config.yaml
n_kv_head: 2
norm_eps: 1e-06
positions: "learned"
qk_norm: false
bias: "none"
lr_head: 0.00428
grad_clip: 1.0
batch_tokens: 65536
dataset: "wikipedia_en"
MLP neurons of a small language model. Each row is named by its layer, matrix (up: input weights; down: output weights) and neuron, and shows model dimensions 48-239. Each number is 128 + 32 x the weight over its row's rms, rounded and kept within 0 to 255. Numbers have three digits each.
Before each neuron's rows, "fires on" lists the tokens most often at its 100 highest values on Wikipedia text that the model never trained on. A number after a token or word is its count.

fires on: "v" 31, "or" 20, "ing " 7, "ti" 4, "r" 4, "u" 4
L7.up644:114140156109087096093126142116106088132115147058130098139133131100075097127095154110127185152094088148098149185106135101059135086116122185139129091116128172133100187134146105069144167111071115184149146154169081153132044061096115102128127125123088118129169144139073126133103128164183121126153154164139214136122088108124152099073096135096193175112153124168160149152140138111125094178153127176152128182133122124141084117177110113138160126134135190072128148076128086157088156174123205113091059123127112110099172179113075180123088136127102154104151121129131169105128066156125126098
L7.down644:148181126112152135125094077138122111110132135173154175131112133140144156101115102169168131104133171104104164083089098158107121112058133044157145119117130162063097175061093139106092093136159096114149115090176144104166114160156162171126142116075138106139068168158107147125121103137094105105102186062158090120173137124095113144180154133165189081176125111119121145125106162142134110101118117117151099128168142072122097121126117059138164155130145126149089199157162129103155106112145083142148143171094192165137157119139153148091138088097215100109143164109163099190163122148095162089

fires on: "en" 23, "ep" 18, "ic" 7, "er " 5
L9.up327:141128065101106158123130067112200099126126146154131139162175154122082054104184080098172119093143141132101137159111137158111178094133039114118199153145127077161086170115124099174160148093172081080119142107120128129120075191145126138128142158150122151124085146182117159141150167118111115117102121099150139109139091162113159124087113138120103042165087093224114160148107076134120122111094109129200156154102140084131111170106091089121115099150082122106126181111107134107062056147104149127095135092178127204103197112108103091156091147132145120094142099054166165117122136100198123116
L9.down327:074138138144147102168094162148095120141142135064150106140028143142137067136136140129141114147114110196154165155124092107188071169189176099176078112182183123138163156079145121161088125097147157135099121121107135104170078105095126098079116085143170136147120158143117138135136146096133070152125149070165072082134147067124117190126091119148133174065145161130100083090134145113139137105157157167066091127124085181181137195084117136156118138105182192104093120157135116101132152134182155068116117141077080078143060088159124132113162100154175166167127102124112084127174118131106155149

fires on: "er" 26, "in" 12, "m" 10, "ti" 9, "en" 8, "er " 7
L6.up317:138094105156163164104097127100121135139153140123116137159144157159167193148137089140203159076177130106197115167127151117151165109178095153103223127094116101149116174139080124119137150127107115090159116110143119159098110088135109139138127115151148097060124087099161083070173158142141097145146128122164160090105131163163146094100066133139123127034089100140134113141165079100080115081064088123144176144191167156171133089136105095122092164141110159106128111110098110067152120142040144135093138117141086166117171078133125091110062178148070095153141103087116126112190191070143170108
L6.down317:117122128095086134090174082127157169137110106092159115086130160120150113110061118151074084112140128109162126149103199142098133094137184075060128095124143126149082155151148108180174066165149161117121137102146077118171157147125151112113076099090124079172119080117152153130103139103175195131119135112114119149131112056126169098121063166090140178116160175144110125133158180139110146109078080137132141125121159132136128105112096163105116120109099152086125071099177144137124103055216178136140162122114179109161104067166138116137095144092170113073108140144136184093131126162090083107

fires on: "ep" 23, "a " 21, "er " 15, "le" 7, "l" 6, "p" 6
L6.up721:122139073073167130110087110139172127099134118164105136099104107157085109159179154135157154147069144168120165124124074148097114144111093123122181129137098120162129148126138115163161127105157067089090159175215165160167149184116128184145103145138088152141114100158104157106115228126106086160144077113133193074100064169141102126135149094109144113106170133112098160109153136129083134141158096115156132200107141097129196136124131075168144117133152107123118145172118185135148086064140149138074101114160156099101108142145148076159132104138100094130150093115153036080128187134151165073
L6.down721:062176109136186093140194148141127109086194158109180145186118071147166124145086068082134153139084136108146132104134118145164125119182177186080129088111131111100148084123101152118132125145129131140137093077105107069128132139134100098088184179113140125149152116192121116164095125127136115124075125184105122110187151120116148137163098113070110168143198135152161084135108111119145107145159120158067112125145169180174125125150139121078128129170112148119122155133132123153160167138071123140115118174186178086159020109152185095125132151105204144178041096123110155187140095148085108162

fires on: "P" 79, "p" 9, "m" 5, "up" 4
L10.up308:150089065127133075126143092103186142115122132121130131167093138120087121108124174096135157126135118102160154163113156132145211171098145140131137058118144129113101157130101164118106150131054091099104144144112178163138162109111183153154170146136041125128152157122125176114174164061113147108142149073229188065109095118154142130194078142066146127124104124133162106050151106155094089167143034114103133174136116117172128072129121084128086145175148132122094152072161123135165142147114142110063098191126134151115116113135156118129121121119123071131089132159106087145184128121139100107
L10.down308:146096118164111211177144135176206175083105171158132182130146146174143138124145106133168047146135100118189156086105100084087108120142120138168107124132105173088104126081117103102132095079202104165091142132145162132117092127144164193106050133130100140106169171113143218115154111125126107079124129115135127073112058170151127097147125104110104141101142160117122086174101088118104083093146133132169128092182128102099188136127129092119120145134183121123137136101150225143097136124100109104129158118121107124060090161104165127130105091164198085076114109134129202180062069130097183086

fires on: "e" 24, "ch" 21, "k" 14, "le" 8, "er" 7
L11.up304:128105093183157099148116159143134151163199174086129218151110114205110133208164139102118150148167138166190110115108112160167120169146170087149059181089125161135081096148118213133175123151058118126143186134130105093055143142095141123143127124149128108164072168099118041102086174057102109104129088159078132100119128115167110103184112138088110142138115118083084138122132111146104136086125082118149144128147153110096123144151122059142129094170089111105154138130104077140127127138084130109128098126099159133147155158170088168093166122120142067085136104130181103142114134152152130126
L11.down304:149137160088109119049173144104134135184112185136110152104153135112132153098109150086105150147108102111122142152112109085156129144186119123168095082134124145156066154086110160159132143185072129144148105115133089170171100129137086140192151143081143137143052095178143137122185157120144098072068130140129125112126178082077205112128204123164105161091144141102148077097144219078093103109174158118123077131134171108159062172110099102139128136147089052154128169154102076118131111157141165140125088121186131122064132136090158126126194159102095153078171167143113147124120116097130149137

fires on: "di" 24, "er" 22, "or" 14, "le" 14, "m" 8, "0 " 5
L5.up1015:118084082126128093120117087148131165134159147153140156144082162137107157157140153105200196155137071188162134094149138135098130085088103104117108109106071152140084184136082131092129127082101084128075073118076165183083138193174094135111161120177060129082095124199134136136091133102132114125152128144091174154145104125192108115053108097142120100168161088140154148130128135134098175210113140104155150167135161142119121080106155092139133105152166141130214125062123096164104136151118198090101033112123147192097148164137144178146132142130121080180111125213120128148135094140143138116
L5.down1015:065096129130141115114139142170116141123105223176122110144177099089136152109163103130106159121130103088113094139134147159128083146138179123134114079107086135116143109089145170132131047217147143108141117175159102129136085125134147174097138188127135147133105095099091117110094129112098131096124151101181131152115166157127152142049067155153197134089139160122121097153095119128117095047171105117157061120158123108165117162118199082088092097076141112116191185118134116090163127073100095110139145123051083145167134109178105118096151099096119170112167164109129160103136132168142116127

fires on: "en" 21, "er" 18, "ev" 10, "in" 9, "s" 7, "ov" 6
L9.up657:156129156107153136113082094118076105169162130144109141089157127146122191110146048128124139153077070125102115218174089132106120124159138103122099085082152116129055131197131116056157122153092076150129117151142106165103129177133083123121125181171128089152166105146113092135100156145142102113146105132192140118116100119156135138111197133097152115104080121154135163151074092138167167124093121145167158176161145146119114137107087166103136105194164085126135125089099103130126113162126148096068133129109087149136189110184149113131116128162196122132126056122087137151136165134162180104
L9.down657:135138111109082111113182143144136079110167151118166130134111152094120043137115165132123030111137160149110146096090168113103108129081135129122147147159114186086140068168106127167164169078035123154213156101105122187118151113117114161096111129140157112145134130128175121162116148101102155093177125113143120147140089138169187084073096108149153153137131077111104138167169099139184164138126146094181104106056109216172136167160159112116145135139096118176070083129098135101094086170119080132112168154169093141116102184115101137113111137117112102126098111116141102138204145137146128121

fires on: "er" 38, "o" 14, "in" 12, "n" 11, "em" 8, "a" 4
L11.up337:142091091150078180079101118138112100124159134090098101115158175165116135156101086078099144101197113130111143128113106151097133115134081146111183118135131142157133154197092105127171123097106141128109150140109094155091199125112098152153071155100095108158103084130147125070141186119118178133189090148174157127131086190147105120106069142111092128074074141153170108131147145178079143139110075118203121131131134149115141154151079130086100152202185145129123167137137110116191084083083079096094131121157111164128210143148142086131119092102076125129106071113114103097194166106165135110
L11.down337:150153071104118106088126089129139066109071130108168124164138129096165169147139114137110124158094153128152114115182123178097118125123141081133140162204140146131099141188114095163006101108130120089076102091112094113145167174160116120033172153143140151089142102185130132185127099130140131079093094167143084145173185115107131091184106153102157117100134151138114124145117136111120176103117136108122080145127111121137176105141059086141111091193098158177109142145145150187168129101102150143075124068101132104138118149141109094196094105139155130095125096200094118184132104103120153127

fires on: "y" 26, "k" 17, "on" 10, "ow" 9, "f" 8, "t" 6
L11.up203:149073109114142099138034120132138118111113141101123139122192118170119128129119126103185147126146106158108140128095139079152128125128165144143135136137139108128124127166126154111161176094139118134131192202145167093030124125063144121214151136088076091165129091151135114075180210135093139150149148100140159143123176137125133147109142069142179090119130117146150087107108131111109093111088152143094165174099139188101048100098103073085143115152165113160122100126120072157145191126128119160063139156136178119105128126090077211172102109128109078111061118154153110082104165179191132077
L11.down203:133116071173100098135189136127156197092145161122094159117113148167136103134079118157079150076105135137106075162119128152175126093180132200177054154096108158133135070175191062122151132194129095085113069055155129151143101200140084023133108102173085156128081118122142108151171160099144107140083144128102132124124079146113130109038144146130101152109096165148112168113083172138122169077137138158119139143163102133162114147124148164151118177108075114103071070195139099103144096187124151140140094102164149136155140111155145129132141144167119120133125107132093187150090071125132144105

fires on: "el" 42, "str" 10, "em" 9, "st" 5, "er" 4, "es " 4
L10.up585:097097096199125112080129141126131144141154160128176146178199159150082124126102172113127072142163120118161163112119077158110144119154110132128112088114087135162134130157095157125132115141071124043138192201187160131099132135108125086116101151117113116159070143137126176094115201079112113113167131158181152102177095156169107063152132109155192095191148135124096177074119089134085087134119159153125118151132190115084101084089102078136153130135121100083168182141093136088085089149107098107082095116111130085131140134185111111137087113141139089167181132104124116089146161128102150111
L10.down585:129240130144165057100111106092115145128134100151103045131143108117123133122091116131144124124098052118099160163147105174111136119198090083173131136119132107105124114164161115093167150164115187136119135096078124091059144139137165152156151140128085086147149132108091137136034141124083135160075108179150150116104101136127114142141135148135133048112171153056117102118111071151104112077160125161134084129118087152104082139096086133114145172161102211177142127211153142165123106104143091144129137156107107178051095107121110128100120140191129207105120149141139163177129109149109154128

fires on: "es" 21, "e " 20, "ur" 19, "er " 7, "el" 7, "t " 4
L5.up1023:125104109166088142082153104082112093166140131156132142180156105138113154179110088050108103141081065162112171117123173160094153118129174068114113179111115130134088218088110152140132179123055126116065118064152118082081139114111118156153180197140179140071088126151168103096127099121139109129197128134059184090102151091170122114164130147115100074131149161133086157118116156176100152168129162169141154165141168106121166136160074096120085078127131078089181099104140088128147113170158133195154080117083042126125095161131125164123137109077103081127190134163184135127104104096155127128
L5.down1023:106130150117192080130114151073143155117167100062123154133084148079121139079205104148121146114193148146154066143115182086126125149092146222153101109141117132086139155115195133105130160157169145107163126136108170100099102122161080114096104096099132118195135094100116166085145124131166158118108098073109104155140092191120183103091168148164070125122129046151129140085082124144174101133120079120102087067156078177153111103108181134108138115158191104112088155148137122135110125142091085138143133140134128120159130146159186069158097146110082108145084087137144098171138157175119127059

fires on: "5" 20, "ow" 16, "2" 8, "0" 6, "k" 5
L11.up592:123110117135089113129141112078121167157105149139102156143133099122081160160139088094147094104084087120135108095086141177124160119091176140156127176073133146149111158143096173175144114077216109118118167123082071080093122120120171130053146158155097111099142082113109097129155124143126132116095138117154152112120127151112135160147140064099104146150138077142117176081055144135096072109148177173125160133135143101088125058141115109091137110172200122078111114124174136214110078194077081166101102110100156154165174100134127167099153158116150113080094139107111157126183168166171150127
L11.down592:195103091137155171221141132163144117107126216145125096147118124130160072106102120143157153144119151084084102141124109085098078102141114127127069100141090135134152126134096169154144144142053109130146106120129129143141116196188148101130076077126158149109135101077155126120128178102138143155146120136106112121159133148111146061098093154152164209094120152069181129089214120138121182086088151114091137136144129115170078139093114104115152144148054163084098091114080112153116155142166182136117148071196136128150106140213110153150129186168138155121078091118116076132152101105141160086

fires on: "up" 20, "p" 20, "S" 16, "us" 13, "ep" 13, "F" 4
L9.up460:129030154088069139119084183146123124133171138081131117155140105146098111157141116092141098068213110131130115164121103162131165139104128075150143070092158160141083092153080134144136132138121102131139145161117177167105098204118071166118161161174136156107134153125076168106159132097107101155080138112216147069095105142107176151119106142097124078135101153146150109097140109159124109088128136190122126145172174135122114090125169096101080151174139162120140130084105110173163131038070128109098156166097125130113132147142094155156083172098156103142080126069125146097142169092129122085
L9.down460:124145168199140139164101133135124155088160072155115161049083123125172158144135113088114122115162137168164149087085104068100125139122167127142169120118148112088096133152123096120118055086177121121147186096077141080123136157134103104123167089075154103151132152086143104192116153168159104114110120137130133105107111104071168181165134112151124149184166083184128121129127134132095162097112099190093156125110093116120193114116226122119129202078183146165158182098062110097128152121133058109095111167128138163074133111132119132101114149145124101124048107127115127112049172150127174143

fires on: "re" 33, "p" 15, "r" 11, "on " 7, "f" 5, "\"" 5
L7.up958:150083060122125144139065116132125149075121117095165104132154135147158135152160121163175124116151124126134065164164047096137113143118130096136082116151173199160137128158135149140130132101124046175128123129115162174087172145117118074136168120133113093138134149179118150143168177113115167077133134159197120151116105193110126102125128154164224162107093124137163104149106152130137151085121049133142168151121044170136143121143150130061085104203099124095118134195109151113107141093084129117119129222123108102161152071179086097142108121139154093121108128119115099108153170105123165162
L7.down958:115178170140090111140137134078141087139157048128126158148138152122096098093088128091121119108062039092124149093104192143148150164150139176090166148146071090096090159075145160126115154114119155063092106112164091091154125118111146164089128175151110118128151095106191110087110110151138131176162136116083165128139127090152137122105089093091079123096108124121117158170176143139148100145144208124156089123118180073113114115127136132192107118094182093134158073061137133077139132174176114169138090056171109142126078190106167173081151106116099107174106183112151173172123129147137119130

fires on: "ou" 26, "ro" 12, "er" 11, "ear" 8, "le" 8
L6.up282:167138122185100109090115101198164156142144149122119120185098111193123109143126107114208163066113081162135128155159134133138118151088130094130143099143133141141072199128120210100129153070157137142108081107077095126159117091130066143053135182122153114151148114096145114115164198157112148107182132164102122112095128138100180125112134107143176087141127144080203150150149116137113154132063133142148163145106205168144141078129102107132070163144096039029104145096097095051133173159064154076095115138108144152129138159118121157136157143091167055161122160156111144165099113127179111146
L6.down282:123079071141129102113152155114097124106145000133101148113091098174124200187110098148099118080100155151166146142173124130073178166161184094146137182151170183124113157113170107088149105137147132186152105114185136125116154177169200121082109168142141113155125108114112073142128166104109136140163165126127113099128109187153120148143101128113046139117116182036130147111115148168140119116106094142147136133119170144135128051152102069109126139137140083166091159163053168109095136114176128095140057111130115140160148113151142204173141073087132099097132101132074093095128118158154154116

fires on: "el" 28, "h" 25, "er" 22, "or" 16, "l" 5
L5.up984:121136142162107143143143089152195111154157166081171159076102093126080127167112215114166111126166137140155131076100078187114225109119069130122088107129069108131144135169094124071093143128114095099144161207090136102139110170144102176145154125095095164128080137099110035084106172098158093094165145142148157099127128158137120095134101134107161152148140121105143183093143118125123103136111129132139158147118100146130106153145079095121149148116156120123130169153068127077116195147094112006087146147157113107120113118118192131099130101161158147144150149103107180046170153148138142132
L5.down984:146119165129154145122170133117112139093174136136095129148174131111160150128136100147132145090111093106022155145111114184171145117173080123116128120181169142141167145154111115138154145163139127077132110132183154073111146171127095127137148137109087108113068174093091185131128127213113131169092170135143131141153192107090083068148113096133132106144135101140194160116137100133148026163147068133131083185153133038135133102124129140109083119177098142150141081128136153126123205121142155157173135161089127112121154167161093147129184086129113108124124122134112163121114114177128125155

fires on: "en" 18, "ti" 16, "3" 9, "con" 7, "4" 6, "li" 6
L11.up609:162081108180150110123081152110076153131165119145110138154120138167172142139126071131112137152147084150088149112133121151111096149127145076082149189090155145148104124133122138084107113135083110125143169120140114139097090115180125130107138123149117152175093144111159076175054109127100122130163129141164142102108094178179102147114048145074114108090082123154116187103069123147119114076127114141118183105192124124136108057135144062161168157162099125167106123107141108144183151075045156090122104179194156137141108113094175147165139153148098120027117077155147145188171155127132145131
L11.down609:110106133121084173145100144123137182141119093142142080101122149120101171170074110164145138149081075086097105160112167176103135087133139107099105061152131129108097091119109134156154092155170121102124130113089160087146183133118135115093185074115147089125093145073142118086182137125203140135089168152154157141140198014174151149168107183147147102156155149126093081125179105128102109129093144144144137139179111165142144118136109139123082118181111122112115076085146156118159102172168083100111124065139161163156182125117099154132119096097191131119083176182127137106087112150093185083

fires on: "– " 12, "ed " 11, "S" 8, "es" 8, "to " 7, "an " 6
L11.up85:124099089100122135137136128145128125155139119105096117168130168135171083150143105081197131110102111141138144133144103112112135178117133154175161096165111099182102120173127145087204065106104121119163172113119157160076171125099123103092107174155079155126114167166111128112092130050134112155151088129093107099129066159112124172098132100076184138083156110133115155185114123143174135079060102162103135127131168187163171092094165173135144070142129152108143111090187118154087049134180168150065129161143086135158153128159075111177131085152143092076103094122104082157127156142151147093
L11.down85:118129095140124145249151182100111185129113000131139101098146155152122120066139070123175129109125142129130181107154114160161076097141121146118070122137082144152141139106208150104179154147166175198159101090108173139143112136123117102094133155133112131115166154184132109096067124142120129111163119106093087134084144143145147160142117137091143143137201124077092090157124127102110096165126124091175078126095101140126140125145144142117119123141149173109126125118155129131142142088131097120093140118142170181122150166170118116117172158137150070146101156123165100150132093112088153138

fires on: "er" 27, "ed " 10, "S" 10, "g" 9, "." 7, "s" 6
L11.up959:122134120065160120123155095140137135176145124122156137188103125163132162095145087121188099169092103153163140146118100133092185148122101119101104126075146166161064150163115149094129148137079061101126121177126126137122206162206065068166138136166069119143143139163053131159165164146154050102109110127156137111125112193133108120113137135157178132107154137147123087121099146117129155117113130122214154117110072098097094139077091162107082133138135165151120128177108103148119108076168178100116138184197110115106122134161141146109119118103166134093116119069123045105082124114107177084
L11.down959:059133167147133090176118144132134143099085077105147154061157175115166104084124106108134094186158130065139110132085151162118091221103137124149105129231083152100106112149113147145154122109073175139127115113165125208137141111146112101150084128128130135128180169079158116117082055093105187161145149118113126122223142082115162129120093150137096139111155154098122140159131069134133105110170124121146110132090111098107130148167148112090132137167092125074111156052156095137119163156093115121117143159098179114144170105105092085094134109133061104113126226164149181155130132118113113094

fires on: "w" 20, "p" 8, "or" 6, "er" 6, "." 5, "k" 5
L12.up842:116163103068119140114122108178185098164134145092133144086145150157096158118129155070129106154069068075131118130140101043118126146141118093193150097158127210162141169081117133064110077086126082107131132112120121144134116143200108145080067120171095151127095104123120153069144149107164065119124123131146132108156100186141140121098150111059193106079097118114103144123109130161055174126091146162101127096111161158129081133115123100145145109132121099165163172185135127115178108147219119098108082114153092160141163154117123147106155121086089124136117157139115155126125055117155127127
L12.down842:109203150150157155118167137127062159185162093155058146139131127096153159106136112133108157116145139088161143166121138132147084139150155114152154131109117100119114116075163130181159074121164101134138145104128131128114103123076112095170249183145156157140091095190096134141102104146127124157077096147123171126158100081150114104080144187099139129170202122125035117131122118055178084133058134113141156135122128095149201150126093139174028138103122054096221158146123199086153112068154157129148150129104117137165100059177127116108166130098123088146141136086119119083120138095165146105

fires on: "e " 12, "at" 10, "th" 9, "he " 9, "t " 8, "t" 6
L6.up322:096113047088145100035106124091144053160161145092143146123156099138180155143156108072139085133096133173131185044182179208143130127094133147104072168161095151158137141145103165126173152086124162169143174119106115129136092137076142116144122165103164139109142083172123117073070178173116157127162138071095121171107132153167123086112088067154154140100095182149139172110131108155160091169156170169099136197156136103142074116166127054133113144131126152115164103104088057099108129163145101154140095158160122109129144137117105147134105134121164174135145158147138175099148137075181127129
L6.down322:106153122129105143150110076119082165154138075148097119160090137166102121123156160168176123141151116110093087131067190074096185128054104161140123159110106148102119136136188142089059145186193115103106061116109195111133100108180104160083072093158120131098172151172094174136177078157195103110073136087161185115117115115137108105143138133163122142181137115112112100091127119126156194167094135072141103123102111103071146059145127131135117100146076140168103111138115202180133090142120129100167181139172159130109121124140144095133071112136074065111120112087140092130147133170119133131

fires on: "ch" 40, "2" 35, "ow" 11, "er" 4, "ul" 4
L9.up132:180150129134121130089098114099092154145099154090151144139090113151096180183155131116157097133148157161096125125199070171122147163098140096147146131054160088120102181101087158097080121158129085056123206175150124131122199127133147134095148139086120156155139233112107098094062184105085153111175036089110145097170121163168111166158136119098112165129132137122143138120083152170114125141092135133184141099123200155146145084164122081158155074131107102131118136151130149111159145108117127092077145136050171100067161171138106119156148117119148111177154152108161089132127138120090132113
L9.down132:141117080170193146153187124085114117117100166116130132133148144125130151190100123120112098115133148160096166099172079075089093149138144192150087147121095111158126174201157155058093128140162084098120055127067102112123133153121066143140142122118147147183082129104204133108050110100152080137141149157094103108136136184083224119137147110151071125133155115106093105116129137150169201077170148117083141100147190098117128164107088111172162144136118150069094164183103132087124122112117130117149144082177120195137100131148199128136135145061158152119081219155116143143127145115114165067

fires on: "le " 26, "L" 14, "le" 11, "ch" 10, "on " 9, "Ch" 7
L5.up830:138085123130184131123100193133082097142120159186148128150068160142111179119176161118143151134049132140150070145143090104133121152146145129153143113175088152138146139156086109182129143134165112065119149076151094159123158139096096101117183152148139130180089151162124074068100169138067118138177104069191144079106139086117167132086170143096158125143060111110098120172182152098121140163156134060194140126058169139113156082123118132142140142172118099079205119172140111156159125149065111124097062144101189071091082074129159086151075125079103153101131156117117085099092103160080120085
L5.down830:151192165180148092163121109134115154107193101164116133090163114169152150100144123126116112101195078160061134137099151114125111148110150118082111103100133049134106114082127137098145117127091185132126169219127098130108140144101125123123034102125098153091088053150180138147062143153191136123095152156132143161167136081159170097178146091124148200176149114153134091163075104128066128108134125193121130164213108087143133143185150112164097150148106089146061087120107219109113088106084159094150178131186091152111177155132076151125088093153139095106114101127116181159106142138128125124

fires on: "or" 30, "v" 26, "u" 7, "o" 7, "op" 5
L9.up1015:156128068149078148105084109156127103121156151086141145127117133137087117179108179112186140140112122154118138134152096098098198169089105122155096110147153156121116123147152145065153145068102065169165093143102158089101137114076168203139089132185118147156141200160099101121109128145116109111085160201128180173137059150132138101103133080166124117122072122154145156082106136165085111153134105139107171141109078152120141136150100115105051126159102160062108142108083148163101114138098097175159079141097154127109112091097109089098061100116119187075111066099184075169126142188161184179
L9.down1015:100207155202144113111147104116101110069079114095083125105124125120117153132147121123124128115131136094100102132121152118146110153074163082102181148121139187085136117107081056145079124155130155180122097103141151156150142131173171115136130087059146118159103131123124163142156096083090118022072127104144127123124095127164067106113135135103116117187160181170122167132120114061034153092089145131153093137155137138123079128170119176171142129105108128149151093144150095125129150047149103106097130058104173135137129149178155141098162145133139141146157193179132117187142172144099095153

fires on: "t" 27, "e" 10, "er" 9, "e " 9
L5.up189:129123133139116142174076094145090121156131137110139119149102134143103193194174138068121118145165156180169206113138085183149107151158082134098136152120129141111114113068106153099074138123088151116149144143153104173087117114112124057140129168116101173087155138145178115118141145106132098152101127167082131084139117096143073152161086161098104193097085083099079126100101099148141113120079093192134143136086140173122137170123117118087105134164150182048157046134136163143153162170108048091092100145124086136184171160118148159132150083067129089175174150181097162121115105168141113091
L5.down189:155166165167101202091191166160158135157125181111193124114144099147125162098150145071104114090119171075134042134119135128146074158179167146105117134092130119102139062150155126112138074136118162149132180096163088082151130147121141118164176137083133146140149145149110124111123133089165109094105117137168135151150145100163123084171124115124103188124110126116200107132144122133118081120097117135069124158162174151178131137143087121185132079126108134202166164140096035144180132093117134124104145124160135054122111140099157090133148137133164169132149096122129181131153143065106119137

fires on: "ed " 26, "to " 14, ": " 6, "ated " 6, "of " 6, "an " 4
L9.up500:088157172103104100112111174113123156150121166179147149132190079128066180134158051131115103144119089146091125100110105074154185092105041155128098085151113123167113131123063134114124080105130073139083143093128126096086091111133137120049139183124100135111081182147104082138170127052114125114167077136103116133172121194108142164165081060074136128144145142192115131104123155115158130171119167099115135105167109172157123180110157146151090102088174113145152123146127101130072071133175144079153117179168104148093097126068168153064116150135111167123094147129139094097166112181146170150
L9.down500:146134065106151148141157078112075135132152000124189080132103171089160097124153118128183150085081142090139178125113149154116145179146135179168165114121116092126158103100234158182132113164112120133138137122159104139156205104142113113142109119117121116083159137170131175092122128159125145105109133125108118097094045117094103124107157141161129169142140154028152149178158161175128093076147162133175133118074111091160138112161099124106116156119115151150111169110072192149088122146131112132107105097121135103128134144200070154169121152154114104186103151142100147117113141082079118092

fires on: "m" 16, "il" 15, "er" 14, "em" 10, "am" 10, "om" 7
L10.up207:121144129176071176101098085130154122162150156127188115180171117182088162140101138034106101151160106210148128150139150128134112053145123079156162162095113167144117157123104164146158137083152124079160088141105132073171169151124126103118125117092162147153099116140124096067138144098112152153120144156180150120100108121154148168151163121112135117120128119132136191076114105136196114150080148191151178083109204092091121109088127109161128169152163051069142120118142067142135092135078083097064124139098069171134159135132088178108123103079101134125125077158142144085121152097114123125
L10.down207:140187098130152070188106150128155123178106046124148089085129111066063176079122123175161129113080098095165121108146165145132175118114137138092095096154135076121187089140156116124133098156186119177162155127167125123153126105110152143140149146137101092162131092130154139148122162111220117136160158101107156167055120046153138093095169099131133162124130164047072123164143144106155146076135120147138124161072127132177123100137104081098156118148111124138146087083104139102144103173151180138131160133089138172103203093131107105115152147132159203106120120158095141147129170127120130180

fires on: "an " 55, "P" 30, "p" 13
L11.up464:124077107084108162135175123143155087146121140090143083115128176137108126138161112117145137125137137132142147148127133134133162159122166083097184089109159159109113165137139128107141127112093081115117156193081108111112151117106195138155118129102098117126117173146104122090130170057134122042113165175158140135128072154144105131163104100138118157129099139162152074113120113122105053171114071116126158155087106170215159117059120129141128170137148156125091244106094158179136133132133073121105106202195054136122074147130104129104119100129115110060090158082116106119195126108119156078
L11.down464:131113125123103152193214156099135065128129140161115106115111127155097147123115114132118169148117113106121122111140131110123123098130205143117145127191101157083063102136166163121141193112141076129130101121136170135142142085104146157112121129101131173131069108056136145081180192159116152117133133096134144069151130144116176082138143125149126168103217067219136020102147066113088114139152101107103103128134119092132202179120057125118134136103127112119126163143106255089123116193124098104163147144157103129083083094132167105126122147088150158164134104133131128153081138137119122095

fires on: "li" 37, "." 16, "L" 8, "le " 7, "si" 7, "his " 5
L5.up231:163109076150167132138135137092136147181154130146171134126119136110093145175158113148105194117139109100111153099147159157123154159169139134113163153163107156137111142174137080212131148167110055059181141096117139081115097111068087129122142155143173100170147158159167074080083129083095155140082119127139197076105134127170135192137165187154084144056130103191074071176043144103109113144084176118153131129124104090121155133115100139125065130141136122134164158145127131112153081135117070098100116145154176124113127134138118145130062122168095123071152195087118095072092139192061137124
L5.down231:122173130124129140106143146136132139126110150132134116117138129090149093127106106148130072147127126106122103139160073073124094122130151118116098040120106113129118119150096142045125122142086159161145218134165130102184117101109175104200117133112082115085092082120152142111142176121146195064105105116098072173141153170120155112118147144115164122228099092129175138167120063085172078145106065146120103126111086129112136091115167154115163145142108104128136154194124130171141182114120159190156141218167099145106085137160145116148104077118112109141137087184078095124237066161117109159

fires on: "em" 22, "am" 21, "." 14, "Al" 14, "li" 11, "al" 10
L5.up583:151093083118150134142104134109071132133134154113164100081160210208081123135164100114184120066072138108179175128144115130057201121120150162105148175185166185126073098197071168172141141137101101130107123119082148093146078153096134094118086115096093162098150159142108118130102182100108080153126198179114164103124097176144119119143160161187122092132145143153086126087128111109149123089076108137189150123039119153082127103100147142120134143179122143111119137138099146081115137118097073117097117117148069097093116139171109177182080094126124099163164161119105066056171152148158109158
L5.down583:128161129105107088094107131152134130138126119134116170171152130080099131153086179104158075093104155023163096154130183134161105132155086149140113122124117155106114129143082202128133118136145144145144126114137166107182111156176099190182147079112107140137102151127140126030175184199149140139141105140123205104175172171155115141109091087171176044210119109066126098188154159080157121119077122184064155125107094119122106133130158145109143085153119041119142116136076087083094171113128142134171195154123140119098106156127164124161120185176134099124169129125109168102185108146130134100

fires on: "S" 44, "R" 27, "s" 14, "h" 9
L11.up312:144123085113166157138118144162156085101100160070122137108102084133121120166197121106149137093110142102133073145181158101083147184029091073166120107152145157142098168116102131134143136105119118061142129197173127121129118142138137154160179139067111167149141172117123152125153174109125089103114097121191198133117140115126110095060113134112131111116135103148136140141141100123011067137115118110203120205105104127147150095121129138105130132169086124173143183099118148218107175085135166071145100136145160130074125156126049135130121135116134154068113134080123101123086127127133147109
L11.down312:056144147123115157196118186116136097129121115141138096108112111135095087118090142160083113166144171133138195154075153135154096074144150126094130139100120165142107184125150098117131119125085138170138128061128136117165102150082154153129127081131148134139108142016137065119165079100148095121148126080110146154095102109117186146161156138167093107072137123096131129151166066115169095122149138146174124108161155162092204140134133101098141132103126110190103076075116180081073143159152136108147117125111167130152155152071166150127092078185103088187116183138098182149106192098092100060